Weights of a small transformer language model.
Architecture: RMSNorm before each block, no biases in attention or MLP.
MLP neurons of a small language model. Each row is named by its layer, matrix (gate and up: input weights) and neuron, and shows model dimensions 0-127. Each number is 128 + 24 x the weight over its row's rms, rounded and kept within 0 to 255. Numbers have three digits each. A neuron's up and down rows have the sign that makes its largest values positive.
After each neuron's rows, "fires after" lists the tokens most often just before its 100 highest values on Wikipedia text that the model never trained on. A number after a token or word is its count.

L4.gate58:169145121101140148103116098122112110163120151153145075127140152125107113135146113116123099150125131114171147088112128141136158167102149140147157117171120108148151122147150112117109132121114133107187076131151114096137124126109147122180162144151182095166112164097109107088132132123120125109120142157145135168096153155153120144127138072121112158129150108149168145141131145137076128123097
L4.up58:126147116077147148104170085140116091163116127120158110108165143150121137147135159098106108091151123117114147116159174160110151160118088102160124111142158090132101148153124165154169097143132150120107168110157121101117132153106135128184134151139129121086163142095097162136151123132099120109112122108098165138108164146143108149123086111120136140138142151144122101157102163101123106127129
fires after: "\n" 89, ")" 5

L4.gate147:139111120117146156119145134161127163117126132128111097124149130141108160125124156136121105106109150139131089128134119095146139116071115071125141151124171160083124142077102137119212122125114145154173135119143121119124126114174119159127166151124105124100121145127118078079180126089101148146139184119099159133122122182138150138127137119124127128131122115154130122111091092115115122106148
L4.up147:091135121139125114126103109099148091136186101119118129112119139133096159129094133152089127113142122121173120106128120122173096137139155188114113141130141110124131103115080102112129179124133107140132133158140101111101129143154149156157128124145132074112190117117164187105121092139113110130140106145152123050142154166127135134137176134179142096096130134105155111151091118149131103136152
fires after: "." 52, " comp" 6, "-" 5, ":" 4

L4.gate98:059162117075103113090124117101130110121115112131126121171104130101125102148131119138102114100167147154157147131062121148149164103089147124126128113135125087155156179101128071104155113125157140092157148160084108131160111155126125122112121144135151118145119153117134107140152147116090092155126160110125157108073112104157145098112094120136110101103155089140162158161139116133132142117090
L4.up98:184113111126154137135139138143128117129145116168104158131195142136065161139117139099144097152139154131070080126159144127087118162149113132140167164138112146114064094137141165154100110121132183137101122143140115130150147137120134186111144125146130146139177132098132119110115140126152184125089133140077159120142120143116123107145152135106144150155142145094123153114119121142086145129142
fires after: " R" 21, " Gr" 10, " c" 7, "P" 7, " sc" 6, " C" 6

L4.gate140:167131132133144146127126135123119143166159124132085153091115147140140122081122150130089118127138131163100068147125145125127160138147100126109172166112121142144136129113126174178151105147080112148104096110146095106119176127122126102140120175136135131138121131115137165177136131147126159136118147080139112152100101117127102162099105117102082108152114109136119075088123116157096178131127
L4.up140:112187116142104144112109118147098123138183134148157128166125128117143147094124113115100139133123159102161101122087155150124149109132147102126157127103097137137091110127181141179121191153173132140144130151128118114173145172130104158098147115144118115144107153124121123147131156135117113116125132107090106122132151076166092142118139187125113106107160118154136096099113149128168097148142
fires after: "\n" 31, " \"" 15, " (" 14, "-" 10

L4.gate291:130099142105114144152123138113123138106136111104130147117147145129108137151142107098121128151097130167112166102149113121118124099162138124147144145150115134134173098095116126134106141114117088114133138153123162139142144113136108138103173143142151129155122134123122110103125099129097115165151154118116096140163123137196143108164128142152152141136159107167158108102129159119107157133143
L4.up291:089131090131112132137142150148099151126105093119133130129160184111093130150140111113098117098128099158107132121075103137149146162119125146141093139120106109117104119136129128146112136175136107108140195126110156153164095078089093130141120136129151127129103086122128168159131082125133117087146118111101140143171102103181105096082112123144105161134127140146122145114093120090140096094140
fires after: "-" 30, " \"" 9, " (" 9, " H" 5, " Miss" 4, " b" 4

L4.gate90:155115120139130122194134105135108132144109147112126118176164122166098177106148126112135164153130122118151151082115135138095164098121110157128151113174136149100178134145127156132107188097137139080084162095109161134106153167130148106136128121129117120107139120152141105104158144114151149121116151146122111116127130128114083114138150128148093189145077133149130153140167111114104130117144
L4.up90:110110126140125169149105156140114112116103118122148171113098157113098168094151082146104080124133142127131138134143140141112129111109143098143167120130140124164110162094132095140143099135130107130111109108077143134133162128147117154130125104108153131144118158088149094148147118138107120137096126131125136159113122069143163159142086119137129138094103161123153150130155114107158151120086
fires after: "," 21, " from" 10, " 18" 7, "born" 7, " From" 5

L4.gate245:171101112122130158132159095099137093145096122140106107126146099127138117140152167135100150149121142111157163113168117129093160125112114145139096115127135116125130144120129141146111121158163115098096133181128144134107120148126098098145108098091115125106127138121124161151150098139130151111136116172121114121151098168129100126173156093119109107122090150177151182131112155094130119150171
L4.up245:139153100133120103130139115152110153161081104129114080142167162148124120136168150150154147127110093099113095111123108117130135180118159137177134160148119136119157120131106158163154159049141148090154115114133144134139134151087161140147149147130145119127150108131153101093138150098167122148142084149134123134113134153062143105124123144097138146094156119130116114201133125088116082128142
fires after: "." 25, " %" 16, " Votes" 14, " of" 8, ":" 5

L4.gate85:135096101145136093157107159144111180118131131136105135107157124184125137122133099111118149102149149131134156131200137119121109137120147099140106122149143129116143172138176174118111121150115186137096154124119115118102076147119123127146106097131084139085112100087140150152160130144139129154136149129148114153142107113109108101130154131136137112125110134116114149134144112206085137148136
L4.up85:129116128134123109112143127120123171114159138129126148099100116152172107123118109130096137139159135117128153120189155106149142126128139154132108129135121149091154168132141160143098111167138171140127141142148144127116090120128182122115104119107127098099085067117160141149090097121144146151111136121168111139160130076134074126132158084132126092104102128114122175131122111137129174110103
fires after: " |" 27, ":" 22, " b" 11, " tra" 8, " m" 4

L4.gate301:130117095106107145177169144110120139124121113094139129109124106168139161120161127129087104116138114163124149148153147098138130113117165150132142145130119091147154166175153128093124149118150107163107128110123155147122093140131082132069124093137117122124137117119135156109146136075076150150123111092109161121088084126115105095108115126139134124121178150124121157123123155147124165132146
L4.up301:119132113111142163094101126133108134141101099130172120126120158135142147122167139144108127129157106071154139108114153156184129104163152090106155127164135147124156131089141161117110151123136139100129150111107130113117125145125147161149120131122146145125163188129134153154104122066116109126134145127113169137129126095134094104140152117120158113082125107078133146107140136191138122121172
fires after: "." 30, ":" 10, " ." 10, " |" 8, "\n" 7, " sp" 4

L4.gate278:136138124118174167104138186201116104122100162118126117152122088087119126127122117118136151151175087140167112149150106086109114132131118105113107131109143132148140152142165091116114173110108142118128147121085166096126143106110120161137109100142111122109139111110160111138110091127114076120157111129122174088115106066157128153133151129152139111114121102111133104118114132158122085132136
L4.up278:106123132151150123177161148129146110108095144143116152149147138120119064178176114091092122132102137137153107161140122125122087162156106096116134111143145134140144105113121134092100129135106123179107124155129135103126120095180099095163130106125179102126158122120129148146116127070142126135137155133107163133108117149129147086130077139139112107134107125092123155088114102160127107067118
fires after: " H" 34, " For" 9, "h" 6, "H" 4

L4.gate155:107114090107130130097120092119138194146096112166107117128140111098099101120137116146145139102150108147125140088117125139167137099127151084154141143124155163112131117119103123120165148131135137167130175123107119112096127131128189131098119116142116142120120143096150106143151111134118137140171118138120162092110151090163148121135101180091088129142101076118107109085132107125137119130112
L4.up155:144110141178180101122138128161136104098155145136117154143156133155116121135130083102099123059153168111137151120122159166099124148136153066143125183145126111101119143111138094160149141140115173151121151143125129151140135155117114119097096192124146119147134161148122126118108111127134120116121146124158127151155089113082139144092159113141128144120145122164154131161093146127120136108164
fires after: " (" 25, " \"" 11, "\n" 11, "-" 7, " a" 6, "===" 6

L4.gate167:113127101133082138129136081089119111110116095147107114143125153122108120151163117109150118147124148091146187109085137140079166104099089110158100132157083136071101161155098149124106137094117171159093144116135119110162147106123119149122123101156096093088065128120104103125109107131108144152122121129122108112122102080093070118141149148105148124164108091162145148170130081120111139128109
L4.up167:102148154121096133133116107078124156166121131121130156122122115153103148089105153107136164128122104176136096109123135107160148195166142128136161122087106100119116127088122109155115146159080128138135142139152093176149145091175198104141143154126127125127126142124124154137136119116114112115109081129121172101143063121148192112118138135121099128139146118117110117092096112117151120134113
fires after: "S" 13, "s" 10, " c" 9, " pro" 8, "C" 7, "c" 6

L4.gate40:133078151158124092099126091124149082136186133146112143145136131120107137100093131134118099157126100154141137129115118131156115144108111103117133120196120150130137076152142112161145117145137120131133121143163141125147134148124139119091132154099116189104102125143090133095205129096132110147162148099109140133135128137129145129134137133136121133113132104110149145080172129120131142097171
L4.up40:118111196124122143101135131143161145125148143147124161124130142140105135137112096159141169161121155130129132146125141159098145119107098111148133141139084072137171109131136155184188125137116101129172102094177155102162141156166138129081147109156128141099120110135101145106144118108128107068149121135148171136097131101100147096130185121161106127128153101139154091122105148158116120146149
fires after: "\n" 67, "==" 10

L4.gate174:129132120113068132157079128124108164083094120119123092128124122144103157112098123092117116154134126126133125154156116133111152150089126093160119152137097126147121139108102088123140119140121147114160130117130131098092093123165178122123086167134120193165123102117125147158134167135119114123134114115110184139133143164125093183119152123085143125159109102110111151102124093110146152160115
L4.up174:115095156155087121074101121111137158130088123091130084163156120146095166102076192124133108149116098123130135118098116135127180125095094120128123116119130102103098111126150132159087110161149112137147121130082101098122116151133174129109165105136104117159119121071123139127153112089122139077176133077113133110118121117123123154133154146130146139130167119128123123157092124116121101120113
fires after: " c" 22, " C" 12, "C" 10, " comp" 6, " Br" 6, " ess" 5

L4.gate175:147142097120143138128077139157117124152094139130103164119135124134105085156122131145116096130160110179129142162126142109106118138101094091137106129110112197132130183128143136130109176165167124110101110136130113093138152145141138130132145097143137124126115147171130139129114134098120137100148107155145111114089134172137167165116117119163124143149139104139127159131124106140121151135177
L4.up175:124142121157110161148147177125139154134102113131155122143065128116131152131156118168130124115162148158136085114170089133129130123116134107155103129153130136200148112121151144153133157116133145078093096137126154106089157084166126086096165119137152142100094124119130120125140128093109133127093139161135117141130150078140128094143091122087080121147096151103142112132147103113137138130116
fires after: " R" 17, " T" 16, " C" 9, "R" 7, " M" 6, "H" 6

L4.gate320:118158153133124200154107179145101135105147122160136079096104155146097155183136161121111112126119125123126127131099078107099136162133131108145131129128121149074138103144110123101128105136116134107116155138128121126109127150124145142164101139112138155162161155125137112121115136127145149144139148097144119131104083120119150114171162170128094131127119152183097109092114110080117094153136
L4.up320:137106174127124108134142112131125125099101132092105137152163105098153150101134122119121155155108152113113123146160131185120162126141129135150105146138123124110153190121113075147164098122174158112144154098128133106144171127106138114133111117108109121125091110135116137121086123158145139106143121161140137169121212088136149129088087091127138116170132108068106138099142132142123110198088
fires after: " Az" 20, " October" 10, "-" 9, "–" 7, " S" 6

L4.gate170:138114162144167129152132109077130151134131119118135113151180136136139147136133121178121089126158101132105176113151134122115166126096145129124071164122125115164142146121143125157146099162112127132152169122110130131111090163117158116143198082091146119129127128145123175153131141120128091131156146121110131099133120048133089144146116119140100108129102135165137107095100124151118140149159
L4.up170:127114140142149131131110098116113091118172135105189130128129127108140097128037115144100107126103118088120134126103136093106148123134139127108138151093118108143101093129083088115114171154143079139135123162153152079101136121130127141139149147139136142119163117110108150111119174092054141121133089118108129130115093116137111128100148152121151155127120147124137150056103124125108123144150
fires after: "==" 22, "===" 17, " \"" 12, " un" 10, "-" 8, " re" 5

L4.gate173:096142112071122130160158147121127110107114164099138091101112161142108124124143184146173103120111147141133132169119114132133101127163126166107140092150136133113142105120139076120133123155103134127136105113110136110104101148097148118138128147119103112092137132119110137123125133150080121151135152097131136122155122064134114089105164157136142118138148148165093124136163189139156108130083
L4.up173:156153130093182084142110079119113142119122100165143132137096151115142128117135122104088103151128130158141118117129130136141137151124110117114109118149128121137112132145141153145127097109134163114145169100140130147141123124124149185130116143169158182147152111114106119110166139137161178081165109115167145127115132134136127106140118161148111084182102109128138123130122079098135132166141
fires after: "-" 23, "/" 16, " |" 15, "–" 11, " Am" 6

L4.gate21:132104121140144112132153092172116094084134103118118149122152137156132137101126118085149134172150107176121122134130163081115155134117090153133108113145115091121131122153092107116111158114135127141134191126156127118105111089135092121138106100140138129092141098106136114125150090137113139126132137120148089149145073148123178156113123128098121181088126095116135170128112143124072117083093
L4.up21:120141154166129162130124106146129134119138130121109125116130161118139120129127142142120133183144167101123139073127116147134139128136097110122126123119102125077167117093150160126106163120168111120186110103116109126096136158157149124156130130115110074137146146151119157155136133150098125114159136128160158086147091164125166124150165106128177143108106198124141134111131094104095127172128
fires after: " |" 82, " (" 5

L4.gate248:121112152100090144093113150162149143092155117142127116139123142093199117140117118152159128149116129113116088138096099155121087057091136122176170157158127155103104091078106135149096094115151147102135121148102112063126104135145132128148107136118126108064147105122115126112097107134159085130151117164107108125129118119137112095135144136151108107158197136108116140098131146143130091116090
L4.up248:140129143119162114142138137144100160162120117122132200095118085124153126130143136154083109119161159141111113113081065137145124120084170103095105159084092113150134109161126111120093133135157138128137111091152109119119117142137103119141162147153098126145095149109103105124133151162089158159132107142155122131132121135171135097149103090134078096113127094152124141117153143118106126135070
fires after: " m" 16, " M" 14, "M" 8, "h" 8, " crit" 6, " T" 6

L4.gate67:106149118138087121127154141110093105100123164162089117163134127117131142137129113133152192092114100171139106148091113150080122122129125098113126097103128145129192125124143121128155150163099151120167150077143050144119139123099139134120131094127137109144131140127114122150121145127107122159147091102099149161154144091104097132134123076135084143145093119157143115135137122156137120159096
L4.up67:113131122136121105150147112109130152084115117196157142080136126105145130114130142114164142117059145131128157185128128171130144131136133124151119127147120108117176150149174152121096091134160136114184151095131096099145118124153115158143122139125116121132111110118143121103115133181109141129117170145162134122113161102106082152142081145121089111152145105092147136119187120098138119179087
fires after: " U" 34, " No" 12, " v" 9, " Dr" 5

L4.gate230:181122176082140141144173090143135171169111125119106156087123115127141092104127132098145138121148122169169112162149120152153121116063118087101121117106114109104145124122105131149075113163125179099121142142140109118126140127105142112100132153087136150121113123120126163160086119114166188121147119089106152088166118157139108101137121141122129139124141095105123175131137118139122134138144
L4.up230:093112135162112125130150115125116128129166112125152152130150090123090051099118163116124113133128142112074134173142135112122102123120154079117149139092151119135119123157138131132091126105124106104102120151111192176145117171118092132143149118108114064090099111121115121121185134151122156120131118113142142102146142086165113110109092125126118141139123156153165141131144151139120169108153
fires after: " m" 14, "M" 13, "B" 9, " M" 9, "D" 7, " b" 5

L4.gate476:165114128144113147136133168123085106128125105123128123160168148172110083149130114145126107131096116121122113160142159063110143142166136111115157126097110106105154105146117098116113153088122132110132139141144065124125108036125128155156146128138128135113125135111121107097138168099117118115139129116116144134116124162107136142124128097087113111157158111170162110119182111102102123154111
L4.up476:145127122138134139139109118135109103115125110093110139114122114136106164130134122119120153187091120139096129159137115087125125160131198129082111107178121155124144063115102150143129109106143128128133124094114181142135109129160126157124154154080150128136121133111162136170180137109125133121128154117169104134141122119168120101130115151182131129153170152152103164096151124148137179083150
fires after: " |" 27, " " 18, " al" 7, " as" 4

L4.gate35:077108119109147132100097123130108095102120118133114140163147129119070130135072136171145109140108160138124112086117128145140131101108115137176146131083133150113118146181151134145131145132168120133130134121141117170116134146116120154120117129152134122107127090124074080106137066142116165123181131144135135155084142125142107108139151077114155149155114108105138128144138100166126156191171
L4.up35:133132143148113157133105129136130088132094141144125087153142151155132137165121148129082115154127141111137133138152122130122127057163148108162165169127128118128206139170120151159157163127109132189144131119137117188172084130174100122151178112132154149130100135121133163137086157129104138100121118143128089148146114132125135134151125104127139150128104118120130148149098098109094133121134
fires after: "\n" 41, " " 17, " t" 5, " Rank" 4, " ext" 4

L4.gate95:177101116148112103140097131120111139082156127089128069179122132134162124153177131154101118152165104120086129116131149149129114108079111128156134163098121133135153107123123071124164127118097133109128149101135125134119105151146158166096144069133175085143160117116094121171098116132108174121134147144136109120093115106146082103134165093123128089105113099126129115132105146115146115144156
L4.up95:140121167140145138150140122151122138145148119102122090147181126139100169138162104123097152112146113187102144089134160087113153120132085142147151125138121173132113112137129120133132132135102160171171175129111146129098127157144112161122145140133143096094108147098104075169105104106065127151095135131125141146131099132165170128156115089113132161121123096144168125136101101158140120126122
fires after: "," 60, " ." 10, "." 9, " Miss" 4

L4.gate422:147105118113095105143124137121126076120110117156151141111102140106129138150101109128110117129116129121099066183137100109176102111129130153140154115178087103133140164159112096104146116143142142187146130099090116102080122183115159126129112117125072144142158114119104106133157144136130164099177127126117106126153136126181161138121118102170117165136076106156165135132137134134110143107111
L4.up422:164111160146104147130145093141085130098089173122128090129146129119148145168121158127153135172101173133105201114119116103103125135136158175101110153138132156138145182098140136134123146176109100125099135145127127131128097154096150148122140139094133135127137140112106106145128131139118128142115139123130129109130152166148159139148088137083110110121115149132118096128074155174149142097123
fires after: "." 24, " st" 18, " re" 8, " s" 4, " rec" 4, " dep" 4

L4.gate243:144071118115134129110148139075116096145146154140157128153108114120142122092126104132127144144141139153145134107098135113126169112126181073142145103099126127129140151118133128137115143124083087118134185138118152120101165138147139147099113122133124119126145181143147100162131164071135080143188119124109102140127109074175110123187115125131070116148148133116129170130122083184147163120137
L4.up243:115132118075117138121121126111173159099137118158126134108119078142113129093096116130108144134114152132135099118099151097109164167122152111128153131138124116115106114179144127113139086143108135124160098119098135132175145129094135129104137075102135070163107171136146127139155167106132125107122132117069106180132094079146131146167119169112124136113130118142188117117127092096137128105147
fires after: " in" 17, "-" 10, " b" 7, " at" 7, " In" 6, " " 4

L4.gate361:119175146150167132124120101113098138120116167134143136146099112074147108110112138115059125160128106159154143136084139157155140137121131132095139121135100116139105129120145196128147074125117153158101112112115150120095111145118130127152130147144115157104171113146173096140086137129121103124131142175148099100122116168129126151129131129117115113138133129136098140128129104140114175124103
L4.up361:133137117167148117129067116122106089114160115110106087141172183096107114114155113167131114163189131118124137131139108103150112132147117139175148145146131128107132158136111152143108122133138130149104106148141107118109135104131145145174097154144140142111103096134106150125121100131089101137114135095123139118118134104138136128124148144136105120121131092122133045081103179130124119125149
fires after: "\n" 47, "2" 4, "4" 4

L4.gate443:118116101120105127114105120146092154152128126171144125111110181119127165072131116155116105165140140133136130094117136146138129121153103126117164105123095118110144109106106155138135131111134132125129191126123109122120122174127168141091094122134165142149100112151138173143118118153094130135144091152121073104072165149147139126110119093142110092183154145141135130165102113117130124121132
L4.up443:149166134113200131112107106134143164163114110161169114117141144114139142125146124137113141119117148132159133088128146124094115126138098125108125148115115117154114105143158137159151123138085168148158152088147105131164101143123111111132151130135137131132122123106188180130123123133151124171098121071135142156116150137097147164142154150133129116158166134179092151145108176100130175092129
fires after: "\n" 43, "|" 8, "-" 7, "5" 4, "os" 4

L4.gate145:142101141128113149118114128107149136114164118130140124139133131095149074128086127143125174164104128112116105091115088112149134161110144097156110155144145131090140108101166131115138147141136142116178169134097121074145109160142100117150159112164107138087138111172124137159169124150096176126138127111138097145156119127108181099175134119141107099156118069112102145144113070143122129083159
L4.up145:149112132114153122129128130160154122142131122107122133163127158139131118144137170145194144137142145160201121141146127130121144111119113111097130140138139117115114149085134115147125105112088107115145119082124146117093138139158131165158127089167090122182156097141128103099083106118140092108128175158158142092085154170123131120125135148081100101158118123177149155106107093195067089110130
fires after: "." 59, "aly" 6, " m" 4, " " 4

L4.gate470:115104133153140131129129155136109124090091165100140147178115132128141115133124114174153128146127063122115109085122147113145124109121115143123181120122132157117131135058132141077141168182116145089131083090082181161163107111107101100119110082160121117153128120123115140096122153125137146163167150127144096143145151125144114176130141138137102110135129116147113137116114117152139099105142
L4.up470:123109126095074132106130124173134150111144112098130076088089169114107141182159169177181149148137089149151118128119134094132147150167095167119101092103147150135154116141171149102114130126126122103110168121151134127097142150112158141134142110140130168075121158157068109130145167110108086114121125122121137147081152124122171106130102135107130151116135142093137117145150124133130131144108
fires after: "O" 12, "A" 10, "M" 9, " R" 9, "T" 7, "R" 5

L4.gate60:137170125101120086154127151131122171128077142115159150164130139089151150116160147139149110109150134114105135157120177089115105124111154163142107136180177132105115118123142137128140141140125146096087139145121120105117143167121150145103146105085150091132117105112141099117094113119119117164189115085132059146149154141119155123101141105132119102187110125161139136129128138116085149140133
L4.up60:109111107107161148139146158140097130145119106132135157139126185110119155156129152138150118136132136153134119076147143158135152137109106191115164126094077171112137139110143154162136179183132103115186131124115098139140171153138112133141098142179141134113116106120174122158097140152133158128100087134114125099097157117136139120119164146121122113110102102111145120154150152132151153118112
fires after: " B" 29, "." 16, " b" 12, " D" 7, " Sh" 6, "," 4

L4.gate354:148143135171185130212154109128087167115172133135100109093116145122160141146118132108148127159129151156147127140141134117127139081128158132153130129131161130127128126166102104091123128174134104164126153155149151106116135154134133127156112065140130143124081192107168160140140125152135136125127170141122082116137111127173088151104125121103113153137116126125168104106105095117120112140139
L4.up354:109120106109126165159127116149115165130125106133119093139107119098168134157126136110158116142138141115156152137097115142094162096092114171124137133175093127085139142134122088125143136142097095105151154132129121121081098105138100120083103187140074180114120098143112117097081146127095131125124121105109085124138137107152090148140120136127104120185125161166103152123141124129108132102110
fires after: " (" 25, "-" 16, " un" 9, " \"" 5, " in" 4, "ram" 4

L4.gate183:128097117098106139101119137113104108153133146108134130127150154154154162108132126127080149122125146118147091166138127160086135098127148141120086126121081112113109121145136146164126104135146140147092152103096115106119141140138103145141095130133097103113131136156168163139104109101072150123170106148106125114145106082179132104119132157147102165162157138089175136125157123133108114095105
L4.up183:120102092130106104119114098076097130124161081086138141150109144165149130124120090115108091127151119130132126153096076125131106123176105137131133115111119105143138142105096118165163097116153097104094140097083145118089130157108125155116132101191110152149105094172104083091113157112125114116118120154113144180095110160116128108103154106179099136152135122112158107136118127104108143108121
fires after: "," 51, " However" 13

L4.gate250:124102154135135142172117149102151134120104142153131140143149114087088068088133148138167097162096128131155125131110151155094107134062145111115076120094172114107131173144167114116141132117126161134119101132133111154115080100143117128163103167144073127120093123117160085109158124103099158131132094122118165128107113152112111087105132107134142099126118144149141104099116170148145168110140
L4.up250:143153191107152164174095157111110146128173111131095134122130125131134123152108159094180118126141112151169126143145175098116168130122148116181105141119130119135115109117131086124114130150141133143171165115165155116146141151134098135045098150113109111134146112096103125121119110121132095104154108163120149103139134115109169101101135130120140117129099183129108128100125153140104162124109
fires after: "S" 13, " S" 12, " N" 12, " Be" 8, " s" 5, "/" 5

L4.gate315:108107188155136186106115109115095140137099155104118109166114118129125123146127112144120158127145115127131153119128110119198153120148112146122097146151117107129114105133159163114076162131113135093148187097123128110149123188139121142134130099115139149092135140136137123069105109184141137167153144112130110131180123107132174104101147129124177160153184168140122102111100118140148123133109
L4.up315:119142113123138150116128110117144111107121120148147137179145121169125152123138143141166129093161151163181109149101106139192122122100149135123141123130149125113134131122130086137124153120124117136148096093131149115091132138108108104106137087115109170118148137160154086079087079126140150129093096130102117116125130097122108159101155066119127148095121115168129139111111087133147090105128
fires after: "," 61, ")," 5

L4.gate405:120125132070097151125140110152143081122106161114114138108156126124128126123180121163135101077165133098133123114118112156113119094075147147126136087132129112103128122111133140172105126113140133119091155146108114177141152153109112169128051140167098107148158111117152108116121110130110138080132145116135120108121130128091101112133148144149113093119110149138158145111110149152131097134166
L4.up405:134135112103118162125110127073116123122113101127118109112121161117108146166136115126130154193096146193097103168099116137152120111122131123135138182144137193128116125131085141090163126136150168156159135096149122094084141141126151127122148103138108125123127125138089149127125144158110159110147150119140152197130110092129094097163097129108101131154133104112096126149084113122163118125141
fires after: " M" 21, "." 16, " s" 5, "ro" 5, " o" 5